config.toml
n_layer = 10
d_model = 384
n_head = 6
n_kv_head = 6
head_dim = 64
d_mlp = 1536
vocab_size = 2048
activation = "relu"
norm = "layernorm"
norm_place = "pre"
norm_eps = 1e-06
positions = "learned"
qk_norm = false
attn_scale = 0.125
bias = "all"
tie_embeddings = true
parallel_block = false
extras = ["capped logits"]
init = "normal"
init_std_qkv = 0.0203
init_std_o = 0.00455
init_std_up = 0.0203
init_std_down = 0.00455
optimizer = "adamw"
lr = 0.00095
beta1 = 0.9
beta2 = 0.95
weight_decay = 0.78
lr_head = 0.00911
grad_clip = 1.0
warmup_steps = 361
schedule = "cos"
final_lr_fraction = 0.1
batch_tokens = 65536
seq_len = 768
doc_mask = true
train_tokens = 300300000
steps = 4583
dataset = "wikipedia_en"
MLP neurons of a small language model. Each row is named by its layer, matrix (up: input weights) and neuron, and shows model dimensions 64-191. Each number is 128 + 24 x the weight over its row's rms, rounded and kept within 0 to 255.
Before each neuron's rows, "fires on" lists the tokens most often at its 100 highest values on Wikipedia text that the model never trained on.

fires on: "am", "re", "low", "al", "ra", "ea"
L6.up45 [122 163 162 123 104 135 108  88 120 139 125  73  64 165 132 108 127 142 106 148 129 151 146 149 175 101 129 139 140  84 128 167 173 109 136 113 136 124 105 102 111 133 158 141 145 111 109 127 129 119 132 165 133 102 149  58  96 137 144 125 104 126 166 121 125 135 120 117  75 125 109 105 134 104 155 151 170 149 132  98 123 117 119 125 122  92 119 103 127 122 159 137 149 165 101 112 142 118 120 145 129  96 113 108 169 110 143 111  91 128 179 131 109 154  98 134 161 163 139 111 140 144 105 150  88 140 125 106]

fires on: "==", " ==", " co", "20", "C"
L6.up122 [147 156 156 119 144 120 118  79 115  91 111 136 129 116 128  85 145 177 140 104 143 148 133 106 164  83 131  89 129 140  98 143 140 108 144 155 104 167 140 176  94 118 114 109 103 116 174 175 128 135 124 152 140 154 137 152 113  65 167 149 102 110 139  98 100 102 116 119 143 120 156 146  77 132 123 128 116 132 130 139 128 130 146 112 131 135 141 143 103 122 101 128 137 114 118 116 157 127 157 104 105 174 137 114 129 100 150  81  91 132 127 116 102 121 162 117 136  90 143 130 102 130 117 175 159 136 127 110]

fires on: ",", " 20"
L7.up215 [149 153 119 137 142 147 104 146  83 123 119 138 132 114 142 145 147 126 125 116 156 209  79 182 160 116 164 144 139  90 108 127 152 113 120 132 123 161 124 112 122  92 101 122 122 143 110 164 126 139 106 132 115 112 121 122 144 140 161 139 143  93 162 122 135 177 160 102 138  91 122 148 126  85 106 107 129 148 123 164 102 164  82 136 133 113 154 106 101 125 150 145 116 118 126 121 157 151 133 101 156 106 116 114 111  65 134  99 154 157 154 144 153 131 141 144 126 113  99  88 168 148 144  95 130 113 132 130]

fires on: "a", "ol", " d", "o", " h", "d"
L6.up534 [ 95 128  92 128 161 127 160 148 118 126 178 140 177 143 146 139 108 155 136 133 138 138 121 176 111 132 134  90 117  88 124 107 124  70 116 138 117 115 128 151 102 155 184 117 175 158 153 188 181 125 146  92 130 183 102 104 102 171 159 130  61 110  97 131 114 161 121 141 149 179  93 140 121  87 152  90  95  84 110 157  89 130 112 170 133 146  79 137  95 140 118 128 124 120 166 142 120 123 154 124 182 135 152 108 135 157 105 109 173 107 138 136  83 129 141 195 125 114 156 124 128 138 127 171 152 102 159 135]

fires on: ",", "80"
L3.up1494 [124 166 131 124  87 127 115 128 125  91 136 122 106 159 125 128 112 118 128 105 111 165 130 118  92 122 143 149 140 108 121 151 100 133 110 137 136  95 100 142 102 130  98 100 129 102 135 109  72 114 111 146 107 118 149 106 123  81 174 139 117 108 122 142 124 141 162 102 110 123 155 130 155 127 101 137 162 120  97 162 129 159  82 134 112 115 133 149  84 129 133 129 120 120 112 151 132 106 126  98 191  90 159 120 124  96 143 100  69 142 141 138 136 136 120 121  90 122 120 115 151 155 135 154 117 130 117 136]

fires on: " to", "lo", " were"
L7.up1426 [117  52 115 148 154 125 108 163 132 115  88 106 144 129 142  83 108 167 140 129 110 125 132 110 141 107  99 146 124 124 153 143 155 131 109 127 133  73 148 135 144 132 138 156 140 142 110 140 110 124 104 139  83 147  98 120  93 106 145 180 156 151 115  94  84 172 144 153 132  95 189 120 128 121 112 159  70 110 174 158 139 145 113 120 114 115 168 144 143 152 107 154 129 118 142 177 113 122 160 127 153 132 164  80 129 110 150 139 123 106 148 144 100 162 124 160 104 121 130 112 133 109 138 145 120  56 132 104]

fires on: "-", " ", "f", "–19", "–", " 19"
L7.up983 [129 120 121  95 119 137 155 121 131 122 178 152 149 145  99 147 129 139 144 156 114 171 112 114 141 129 123 162 124  85 134 151 108 132 139 149 146 132 104 102 110 123 142 115 140 166 122 150 113 161  95 134 130 104  82 126 155 131 153 114  99 156  96 129  80 127 102 145 133 117 121 128  96  87 120 148 166 147 131 154  79 103 149 142 114 159  87  97 183 111 112 120 125 132 137 140 124 181 137 109 165 158 156 111 155 166 158 111 106 109 105 131 129 150 179 158 120 112 150 146 154 108 163 116 119 103 139 130]

fires on: "o", " |", "a", "i", ":", " –"
L3.up216 [ 88 151 101 110 165 176 126 154 118 122  92  97 122  88 105  93 125 158 134 125 158 147 107 160 151 107 113 137 169 133  95 176 112 135  93 184  67 118 126 106 168 122 150 147 140 141 145 131 145 126 110  76 102 165 121 119 102 126 121 166 148 132 149  98 142 125 178 110 129 121 131 154 135 126 147 112 142 107 156 103  69 144 110 140 119 116 136 101 119 115 106 134 119 137 141 179 153 114 164 176 184 101 116 101 123  92 125 164 147  59  88 141 158 150 110 165 119  80 167 118 115 144 122 151 107 117 110 115]

fires on: ":", "′", "°", "ow", "ru", "gra"
L6.up733 [128 141 117 126  95 102 125 161 151  86 103 164 115  96 148 105 133 136 203  59 146 151 106 119 162 149 132 156 151  92  59 114 129 134  94 145 119 135 130 106 137 118 100  99 111 161 179 175  85 112 132 125 149 125 114 146 114  86 112 140 143 110 167 148 142 140 126 122 124 114 117 128 108 122 172 118 146 107 131 149 112 120 123 147 119 104  92 137 140 119 126 137 129 134 102 152 123 157 117 154 140 136 134  96 169 139  78 156  83 163  91 151 147 132 165 128 146 127 136 139 179 115 150 125 149 145 145 163]

fires on: "–20", " Th", "==", "20", "D"
L3.up1347 [133 135 170 119 105 117 189 117 133  95 160 160 123 130 148 113 125 155 124 107 116 152  87  86 132  93 168 105 138 133 106  94 122 143 171 169  89 137 101 127 131 169 128 119 105 172 118 160 128 133 101 150  92 165 129 128 122 129 150 133 141 139 159 128 126  91 104 113 101 119 123 145 125 128 144 151 135 115 118 146 144 122 138 128 119 109 142 143 124  92 124 124 100 134 119 122 148 117 174 157 142 146 155 131 132 123 140 139 124 157 103 123  77 118 138 110 116 132 146 143 147 120 174 142 157 114 112 101]

fires on: " be", "ve", "ke", "n", "ic", " N"
L6.up55 [ 87 112 170 136 106 122 159 154  98 116 139 139 158 144 121 136  98 130 133 127 105 146 157 116 123 118 149 126  92 102 113 169 145  83 116 116 154 120 160  98 107 119 156 131 139 133 150 153 120 155  91 136 132 140 107  95  81 126 191 113 101 105 107 135  73 134 158 141 135 104 191 126 124  93 159 130 114 153 109 173 109 119  87 105 119 126 123  77  85 129 136 121 130 137 131 111 132 112  94 149 170 112 125 144 108 149 138 129 151 116 157 150 117 135 142 141 153 139  92 124 140 162 178 124 120  67 138 129]

fires on: " is", " =", " was", ","
L3.up252 [130 131 134 129 135 137 126 130 107 100 147 124 128 126 136 126 137 109 132 142 139 111 167 170 164 100 126 109 151 114 124 149 135 145 122 128 143  97 114 162 118 124 116 146 153  75 112 148 159 114 122 141 108 182 107 138 111 119 167  90 129 119 128 131 101 117 114 116 140 118 131 151 116 129 116 105 156 125 156 121 114 142 136 137 104 168 165 136 123 113 136 148 107 144 154 110 114 176 168 130 130 152 115  90 159 131 116 105 135 110 147 157 134 117 172 168  68 142 159  94 141 113 100 133 158 136 118  95]

fires on: "ra", "e", "re", "au", "ul", "on"
L6.up519 [131 123 135 126 112  94 129 165 139 151 144  90  71 145 150  96 121 161 139 101 121 106 131 156  68  95  95 130 115 101 114 145  77 121 147 182 121 127 142 118 134 166 115 174 170 113  92 110 148 143 166 145 154 103  95 133 168 134 115 164 153  72 154 148 109 172 139 136  67 121 161 110 117  97 150 133 194  91 132 142 125 151  97 172 112 138 140 105 166 145 126 123 122 149 113 120 139 159 122 126 150  82 175 137 170  90 112 126 121 130 136 123 104  95 158 152 157 108 121 115 108 153 125 100 143 153 161 149]

fires on: "ing", "ent", "th"
L3.up301 [133  98 119 123 100 156  87 132 109 169 114  84 168 134 110 113 138 146 147 149 115 139 121 126 119 127  99 119 116 142 122  85 141 166 131 100 114  99 132 125 104 131 135 144 104 110 129  94 165 135 187 183 127 114 202 126  99  98 124 108 183 137 160 163 122  92 142 148 117 122 170  76 116 134 132 124  93 121 145 103 112 164 149 122 111 131 137  64 132 115 122 131 150 143  81 129 116 107 125 140 144 140 133 111 118 112 100 115 168 118 158 165 163 147 143 125 111  78 133 154 144 122 131 142 139 117 151 148]

fires on: "ill", " the", "re", "en", " tr", "od"
L7.up275 [ 99 140 188 105 120 103  94 101 135 152 126  66 162 150 163 120  78 115 160 107 176 117 147 120 138  97 137 126 146  79 123 126 107 149  63 123 122 100 132 147 122 146 118 139 144 166 155 121 129 133 125 124 130 163 135 151 120 121 149 166  95 131 112  54 132 136 152 101 121 101  85 151 141 138 193 123 135 138 114 142 165 120  95 120 116 142 140 111 114 132 166 125 123 169 101 150 105 128 134 123 142 152 125 100 146 153 170  99 153 139 126 141 129 143  81 129  80 133 150 114 132 134 104 135 119 130 119 101]

fires on: " and", "ver", " from", "-", " is", " was"
L7.up452 [146  88 131 151 147 151 115 145 145  77 126 148 140 114 136 125 127 174 108 124 151 117 158 152 126  97 178 114 171  77 114 170 110 133 171 146 111 111 130 156  94 110 159 148 125 111 105 160 112 109 142 127 120 153 111 111 113  87 154 138 120  88 126 107 117 153 101 118 107  84  90 117 129  84  84  88 108 119 155 180 105 173 131 106 124 156 105 145 100 103 147 128 122 129 101 118 153 141 164 125 120 104 147  81 102  88  74 131 132  96 125 120 174 145 142 165 114 150 128 135 148 123 111  75 118 109 103 110]

fires on: ".", "S"
L3.up339 [127 104 126 114 139 148 138 136 168 123 125 168 141 137 115 113 116 148 133 120 164 148  88 131 124 102 163 151 152 146 152 102  68 156 112 188 122 129 147 136 156 127 168 133 105 140 139 104 123 108 132 129 108 120 156 132 103 140 141 133 127 140 105 106 103 133 123  84 139 111 154  75 138 143 150 147 122 114 129 150 135 163 101 110 132 113 116 117  80  74 124  92 143 124 159 122 191 120 144 158 166 134 156  80 122 123 140 123  78 104 114 130 143 158 144 150 120 102 162 114 138  93 142 157 142 106 108 152]

fires on: " ", " for", " f", "im", "il", " or"
L7.up19 [108 153 132 129 171 120  95 116 107  77 108  85 113 151  94 127  76 177 151 136 175  86 136 137 126  96 155 126 111 160 117 169 118 151 106 137 157  97 134  99  86 106 113 116 147 178 140 137 101 108  97 115  80 151 111 123 130  73 159 120 101  69  94 139  94  81 126 153 130 139 154 164 134 127 152  98 117 158 152 167 153 115 120 124 144 134  84 113 121 119 138 142 168 125 107 113 128 121 152 127 132 116 128 106 119 159 140 107 125 144 156 132 151 115 114 134 159 157 140 109 122 145 153 105 142 189 133 121]

fires on: " on", " do", " like", " vi", " creat", " consider"
L3.up644 [117 134 127 110 142 174 101  92 162 132 125  94  97  68 131  87 118 129 143 102 148 135 127  66 179 151  67 113 131 123 139 127 130 128 109 160 133 176 128 142 137 107  93 183 138 136 130 123 108 136 157 129 108 162 140 127  77 130 109  98  93 150 121  96 156  91 125 107  80 127 134 110 126 117 164 115 104 112  96 146 135 139 136 136 111  94 116 160 133 128 129 143 119 147 149 143 125 157 134 153 152 105 145 136 157 143  57 170 141 104 135 105 143 144 132 176 119 125 113 147 192 106 156 113 156 117 106 174]

fires on: " |"
L3.up1426 [132 160 155 115  81  84 141 122 153 107 164 163 174  90 106  83  89 128 146 102 152 138 139 129 188 103 118 120  61 120 112 104 113 134 103 143 107 120 160 131 122 115 101 142 133  97 139 115 114 109 144 141 115 168  97 158  89  94  91 134 143 149 130 106 138 103 123 139 118  71 142 142 110  98 157 138 130  78 123 144 110 130 164 127 125  76  86 142 167 133 155 196 134 125  73 113 133 120 152 121 125 119 154 113 149 107 151 149 112  84 148 139  98 149 152 164 177 145  83 119 129 127 159 115 128 111 109 104]

fires on: " E", " Co", " Pro", "E", " pro", " C"
L7.up684 [103 124 134 116  76 132 107 112  99 128 127 148 121 133 119  97 164 118 122 117 136 126  83 136 104  88 104  87 124 151  98 154 147 123 149 149 141 143 115 159  95  85 144 117 131 125 146 141 141 105 127 146 144 105 133 129 149 121  94 126  56 117 153  88 115 158 140  85  59 145 144 139 132  87 134 162 152 127 126 131  73 102  92 140 136  84 106 143 135 143 154 156 131 162 133 157 135 149 197 131 162 132 156 122 136 123 152 133 171 172 164 123 126  74 149 144 163  92  86 104 166 126 165 109 129 157 107 134]

fires on: ".", "|", " |", " Mar", "-"
L7.up1329 [ 70 102 140 108 117 124 164 142 122 129 137 127 174 122 123 102 144 146  94  97 151 140  99 124 120 139  92 129  95 163 115 135  93 138 128 191 157 108 104 117 141 109 139 149 135 133 152 119 122 118 131  94 114 143  85 107 133 139 141 117 145 115 109  93  98 141 136  96 115  97 106 154 105 116 123 111 102 157 156 126 141 117 151 135 131 100  70 131 135  94  77 114 193 147 146 125 139 116 166 140 162 115 137 145 149 130  96 132 169 148 164 154  85 131 142 162 142 193 134 155 135 114  99 174 109  89  89 109]

fires on: ";", " |", ":", "."
L7.up855 [124 133 129 129 157 133 121  97 133 102 129 113 179 125 132  93 125 164 116 145 123 137  99 175 116 121 129 134 117 153 118 144 113 142 100 170 156 118 136  84 135 137 117 183 148  87 129 132 160 118 159 143 155 156 106 117  91 109 149 150 157 122 125  91 137 134 177 134  99 103 134 124 133 101 114 183 133 126 166 111 137 131 143  87 120  94 103 124 117  74 109 138 145 139 113 146 103 140 162 142 139 155 147 141 176 125 108 128 100 132 141 122 170 184 170 148 120 173 134 110 142 127 101 177 116  93 137 106]

fires on: " (19", " 19", "–20", "20", " (18"
L3.up549 [136 117 145 133 132 102 158 134 136 125 152 141 135 128 114 157 104 195 149 110 143 105  88 142 111  84 130 118 133 134 117 138 128 158 113 176  87 110 133 123 120 122 133 101  98 149 121 106 131 134 121 145 149 157 126 121 117 124 161 101 142 163 136 167  97  94 135 136 130 118 164 121 181 132 169 142 119  91 122 102 110 144  91 153 129  96  79 126 144 113 112 150  96 127  84 161 126 116 177 149 148 137 113 117 142 141 170 144 128  89 147 121 129 108 132 130 122 108 150 151 126 124 188 155 108 109 121 178]

fires on: "a", "an", "o", "re", "or", "e"
L6.up1406 [105  90 153 117 133 120 118 147 133  96 114 114 138 111 142 103 109 134 101 125 180 133 106 158 118 117 148  60 135 121 136 178 147 111 122 121 108 131 147  95 129 111 156 131 165 106 150 162 181 151 138  77 116 158 125 143 120 132 139 128 100 161 111 157 104 147 152 106 135 155 107  92 134 122 184 123  99 110 163 187  88 171 172  94 116 102  54 157 133 109 152 113 129 114 168 189 152 133 142 150 186  83 125 125 119 135 129 107 119  96  84 154  90 133 117 140 100  85 117 104 135 105 124 156 103 155 143  89]

fires on: "o", " pro", " Pro", "ro"
L6.up1440 [114 112 132 128  95 142 130 139  78 122 130 137 134 130 105 145 125 131 138 120 168 123  92 135 134 126 119  86 161 150 141 140  96 153 125 134 148 106 153 141  80  92 106 110 126  82 149 127 112  93 133 130 126 145 120 104 110 128 130  97 112  94 132  80 102 130 111  98 138 145 141 127 163 116  99 120 136 143 125 130  91 125 111 184 130 111 126 177 115 115 100 134 139 155  99 162 127 154 177 135 128  98 145 137 126 130 176 103 152 140 167  81 120 101 111 158  88 145 127 114  80 131 121 111 126 133 134 126]

fires on: "\n", " ", ")", ";", " |"
L7.up131 [132 125 138 107 145 105 137 103  91 103 111 125 165 149 107  89  98 142 131 126 169 142 163 183 126 133 131 145 138  92 132 152  81 112  92 166 135 133 172 119  98 134 117 136 110 113 121 101 150 160 144 106 125 148  85 109 117 130 135 154 140  79 120 120  90 163 147 127  94 119 151 152 125 153 142 127 124 139 168 114 119 131 156 116 126 106 116 128  85  89 119 132  93 106 155 117 162 146 166 150 119 155 137 150 146 128 159 150  90 158 163 141 162 125 136 169 133  91 123 133 114 102 183 135 122 127 140 107]

fires on: "N", "n", " N", "d"
L7.up334 [ 86  97 145  97 122  94 141 160 146 118 146  64 168 137 107 137 100 133 145 126 127 132 122 135 127 118 151 126 136 100  98 113 103  82 120 135  84  88 159 106 128 141 137 136 117 113 120 160 108 107 130 147  63  87 116 116  90 133 150 107 106 123 135 131  58 149 107 108 138 147 173  89 120  85 168 152 106 128 129 101 105 142 121 117 102 145 127 108 103 119 155 139  89 186 145 156 130 134 129 141 190  83 124  65 160 100 126 106 124 101 145 136 143 138 148 139 139 126  95 112 170  86 151 186 100 129 112  61]

fires on: ",", ".", " to", " p", " also", " by"
L6.up405 [111  89 136 140 161 139 128 139 118 121 135 159 158 117 118 128  94 189 119 116 146 125 120 109  90 106 131 133 133 137 142 134 117 100 110 160 120 121 119 147 132 183 168 146 145 128 151 132  89 127 148 150  87 117 111 154 141 117 169 158 134 143 131 124  95 167 116 144 138 112 124 106 123 103 139 151 109 105 137 177 145 111 138 111 111 103 122 112 118 129  99 146 105 126 125 112 151 105 178  87 146 117 157  81 141 119 145 185 117 109 145 135  94 167 126 134 151 121  56 123 168  93 162 114 131  97 134  93]

fires on: "re", "le", "gu", "be", "e", "am"
L6.up506 [118 146 110 126 131 107 114 126 137 144 111 100 113 164 110  93 122 160 127 128 167 168 137 143 128  69 131 133 124  89 132 142 116 159  81 183 120 112 139 130  93 133 106 150 152 124  95 112 156 148 159 155 119  87  92 124  97 146 118 140 145 134  96 121 109 167 112 161 134  78 168 156 118 117 144 154 144  81 154 115 123 141 151 116 110 120 156  87 129 107 146 147  95 145 118 125 143  84  99 149 152  40  86 113 154  64 137 186 108 123  82 172  75 139 165 107 143 152 144 108 162 121 150 122 131 142 183 113]

fires on: "."
L3.up1054 [117 113 123 129 130  98 153 146 126 126 111 170 115 132 136  89  98  97 126 122 151 132 103 126  96 136 146 127 130 136 161 110  53 122 129 191  94 103 142 132 143 133 147 183 108 134 133 110  81 119 120  93 129 102 150 136  88 111 146 107 127  92 125 113 164 116 101 111 102 124 157 131 130  90 143 174 129 111 137 122 145 148 108 127 129 126  86  65 108  77 127 118 130 135 117 127 130 107 114 116 193 139 141 124 126 105 133 160  99 133 127 145 130 111 118 131 178 181  88 125 131 139 198 143 162 114 124 139]

fires on: "S", "P", "K", "A", "B"
L3.up740 [ 99 122 140 108  98 108 128  88 149 106 174 149 151 165 159 121  84 125 111 124 129 129 137  72 178 118 151 148 152 153 112 142 111 169 117 110 101 150 108 119 175  95 147 115 143 108 139 133 122 126  99 110 143 158 120 100 139 121 110 146 104 159 141 119 108 152 107 130 103 103 143 164 133  92 115 147 141 104 104 139 133 111  81 135 119 128 117 129 124 128 129 142 156 127 135 116 173 126 126 161 103 129 166  93 142 145 107 158  95  92 116 133 128 124 118 105 132 144  95 134 134 129 125  84 109 107 121  95]

fires on: "go", "ke", "ki", "i", " from"
L3.up346 [110  86 115 121 114 102  95 178 129  99 176 112 126 130 141 121 111 109 136 144 151 146 116 144 119 104 125 126  92 118  77 102 125 136 140 183 108  78 201 135 126 123 141 124 120 175 133 119 127 114 147  58 138 140  83 100 136 132 149 121 137 139  85 130 117 129 183 163 136 127 171 150 134 148 136 100 110 105 183 117 115 145 140 139 129 118 124 133 145 120 152 144 150 145 145 121 147 106 102 128 169 134 131 122 138 128 118 133  67 102  95 159 126 136 141  91 128 130 116 115 136 134 113 108 140 132 138 109]

fires on: " 19", " (19", "–19", "′"
L3.up1452 [141 117 163 111 171 121 147 132 122 118 103 139 107 104 111 117 135 143 160  98 120 139 129 121 126 124 122 158 151 101 115 139 103 133 140 181  96 134 120 147 141 169 137 145 127 122 131 136 155 154 123 154 115 110 151 140 118  91 128 137 124 144 120 109  77 113  78 167 134 148 124 128  92  82 129 115 156 129 117 136 111 125 117 142 116 131  85 143 152 109 118 133 101 179 152 142 116 165 123 143 163 139 130 117 116 103 106 130 142 101 105 160 146 199 134 152 113 167 132 120 224 106 177  90 103 116 102 173]

fires on: " the", " for", " ", " a", " |", " ("
L6.up681 [ 97 110 167 118 154 111 107  99 126 120 113  99 118 107 107 141  94 136 173  99 130 159 150 141 120 122 154 102 106 123  86 155  99 151  76 114 134 124 139 141 129 137 161 122 123 109 139 130  90 128  90 135  87 117 136 165 135 116 109 124 132 134 117  96 145 107 138 119 132  90 133 147 144 119 100 107 144 165 132 165 116 126 102 125  98 122 137 129 102 146 131 137 145 130 166 129 153 113 143 108 134  55 143 115 191 135 124  81  79 178 147 135 135 160 127 113 175 143 115 135 147 146 154 146 145 136 109 125]

fires on: " \"", "′", " |", ":", "″"
L6.up1352 [102 169 168 119 122 132 119 133  88 131 118 129  87  87 151  83 148 143 146 113 141 157 129 115 135 143 134 150 186 131 139 132 112 156 132 140 117 132 107 160 116  89 118 132 124 135 145 147 168 147 151 127  83 157 111 141 113  79 107 110 133  95 119 121 142 178 127 114 116 134 117 113  89 132 150 108 123 134 136 141  81 106 119 138 108  59 108 124 110 116  77 131 148 132 112 174 149 159  96 151 157 124 126  94 143  98  92 124 140 141 153 129  99 155 165 139 144 138  85 112 149 115 168 131 138  81 130 116]

fires on: ",", " in"
L6.up1520 [112  84 152 153 167 129  98 170 137 124 117 105 123 129 118 155 124 124 126 130 159 143 105 209 141 114 175 113 111  86 125 154  95 110 104 161 126  98 103 155 164 152 106 143 113 119 104 152 111 128 125 126 141  95 157 132 139 111 155  91 140 161 149 124 137 119 157 105 147  93 120 123 133  80 128 147 107 105 125 166 108 133 127 125 111 124 135 111  93 108 149 110 128 110 155 107 119 101 139 165 152 128 139 128 135 105 106 154 134 129 120 149 137 158 165 116 141 142 124 144 168 107 179 115 101 117 148 158]

fires on: ","
L7.up1413 [122  85 122 147 124 142 147 125 109 122 128 145 131 150 145 127 164 136 115 143 118 201 122 127 131 129 188 125 136 107 110 105 103  75  76 154 146  92 139 114 133 163 104 156 112 156 110 125  72 148 101 128 123 110  70  54 111 108 138 134 146 124 109 136 117 123 133  91 141 104 118 108 116 113 135 168 133 147 118 134  89 168 103 152 117 133 129 122 135 157 130 129 175 147 126 131 151 100 136 157 166 138 120 102 100 122 119 105  85 160 117 131 115 140 130 151 123  95 133 148 182 133 173 115 107 145  82 109]

fires on: " |", "-", " P"
L3.up1053 [142 109 126 136  97 107 163  95 150 136 161 144 158  93 116 113 133 128 134 121 134 132 114 141 133 123 162 124  85 119 161 118 113 137 122 119 159  99 151 201 103 163 142 130 134 115 132 104 113 117 162 137 159 130 134 136 126 119 172 136 148 137 142 126 107 176 144 123 133  97 164 133 124 106 153 115  86  91 156 162 134 128 156 126 126 105 119 135 105 120 138 160 166 119  83 100 136 165 142 116 119 101 154 110 164 121 126 142  77  85 135 127 143 151 180 131 162 130 120 120 135 146 155 100  90  80 126 106]

fires on: "ed", "k", "ent", "ing", "ive", "ion"
L6.up1329 [136 107 121 127  82 138 121  80 116 113 126 119 158 103  77 122 136 130 132 136  92 148 125 114 115 133  90 160 108 124 162 107 127 137 120 146 161 137 154 133 121  99 105 149 128 128 169  80 175 118 135 141 164 104 117 119 150 124 150 149 161 130 135 138 124 154 132 120 130 133 102 110 117 115 171 146 107 135 122 110 136 153 164 134 110 115 161  88 158 120  83 180 148 179  95 117 133 107 128 150 124 100 121 128  87 114 167 160 178 114 114 163 103 132 138 135 118 100 144 105 170 135 122 117 137  94 157 147]

fires on: " (19", " (1", " (18", "′"
L3.up304 [114 148 178 127 109 128 151 121 111 118 162 101 134  89  96 150  71 149 153 103 133 132 100  93 117 104 112 133 166  91  86 157 133 117 110 185 144 120 145 123 129 145 151 126 112  93 134 151 112 126 130 147 113 106 171  97  81 119 175 136 151 146 124 130  73 121 164 110 128 158 128  95 130 101 134 163 153 134  98 127  86 147 105 150 116 152 107 123 155 147 115 125 104 168 156 154 136 113 149 144 159 129 120 127 122 130 128 134 111 106 103 120 139 195 154 127 156 142 139 141 148 135 142 138 151 115 120 137]

fires on: "-", "–", "/"
L3.up426 [132  90 111 124 106  90 167 122 128 125 175 179 133 111 127 132 110 117 136  89 110 117  86 109 115 124 146 147  99 107 139 147 124 141  89 110 152  87 146 195  96 176  88 102 145 145 127 110  87  91 184 136 164 106 149 109  94 129 162 105 131 135 157 157 105 126 157 106 121 158 128 160 142 123 151 138 123 113  85 158 129 160 162 130 117 120 155 123 115  91 132 163 159 125 109 113 108 140  92 104 113 134 108 124 127 145 146 127 117 139 118 125  96 142 133 144 109 114 142 119 132 153 147 108 129 131 154 150]

fires on: ",", " of"
L7.up1335 [ 97 125 122 112 136 112 118 138 100 153 159 140  99 161 157 133 102 122 137 142  71 156  68 170 121  99 143 155 145 118 107 135  87 113  81 154 120 114 155 118 130 151 134 135 136 164 156 109 118 114 124 137 112  90 108  90 113 153 173 136 132  99 108 151 104  95 151 130 144 117 148 121 146 122 127 171 164 138  96 133 113 174 122 115 116  97  95  93 121 136 106 133 137 154 139 126 111 121 120 146 182 148 115 146 105 117 122 157 155  83 123 122 130 140 121 146 107 110  97  99 157 126 146 159  95 116 152 148]

fires on: " O", " (", " ", " G", " 9"
L3.up1524 [ 85 138 143 122 155 137 148  96 121 140 127 125 125 118 160 136 135 160 130  87 186 168 111 102 142  92 137  86 140 155 123 157 109 107 108 136  97 121 111 167 149 135 189  99 124  91 137 144 128 153 115 115  90 139 105  92 148 130 135 140 112 125 114  76 109  85 105 109 120 107 136 146 136 117 131 145 133 131 116 181 107 125  85 132 122 145 141 118 113 106 108 148 108 124  99 153 121  92 202 113 144 105 132  95 127 170  72 134  86 146 141 140  91 194 114 122  92  73  89 129 141 149 174 137 155 141 120 181]

fires on: "al", "low", " win", "ar", "ur", "it"
L6.up828 [115 120 146  72 132 142 135 121 145 120 148  68 104 111 113 126 116 127 119 144  96 124 112 140 147 134  85 143 145 177 103 135 172 119 140 185 138  57 113 115 108 113 125 141 142 142 110 151 127 134 140 137 131 145 133 112  83 115 140 105 112  82 173 183 131 135  87 148  68 129 164  87 173  95 145 160 127  87 158 119 147 102 119 114 111 102 116  99 143 119 123 139  94 167 106 137 144 135 151 174 138 114 143 108 162 134 123 129  70 134 156 132  99 120 137 163 155 160 106  93 122 140 121 125  90 119 118 153]

fires on: ":", " |", "-", ";"
L7.up1503 [130 137 151 129 102  88 141  93 140 137 142 148 160 109 134  74  80 146 129 134 152 104 127 177 126 119  97 117  91 114 134 155 143 143 113 152 149 147 124 139 130 107 141 191 114 124 102 145 105 122 136 117 131 152 112 124 120 115 100 109 115  88  79  75  95 153 143 144 103 109 125 167 135 133 122 150 126 126 136 142 154 110 124 120 117  90 116 150  99  95 127 116  99 135 116 135 108 162 109 129  98 113 149  84 170 139 162 154 107 152 122 163 135 194 120 152 133 111 119 134 109 113 163 154 123  81 120 121]

fires on: ".", "\n", " the", "ver", "$", " a"
L3.up657 [ 72 107 107 111 113 168 140 139 140 102 111 137 108 145 152  95 130 119 141 141 141 171  99 113  93 155  72 119 121 191 152 125 104 122 144 173 120 113 138 114  94 114 147 178 126 160 136 104 131 113 123 105  95 163 127 122  86 105 145 111 122  83 121 123 144 120 119 133 112 136 145 123 107 139 148 112 161 142 111 149 125 173 145 106 117 120 128  94 151  87 129 124 129 127  72 149 158 102 145 115 154 150  66 101 115 130 179 142  99 135 145  83 162 104 118 149 115  96 109 148 148 125 148 138 187 175 105 136]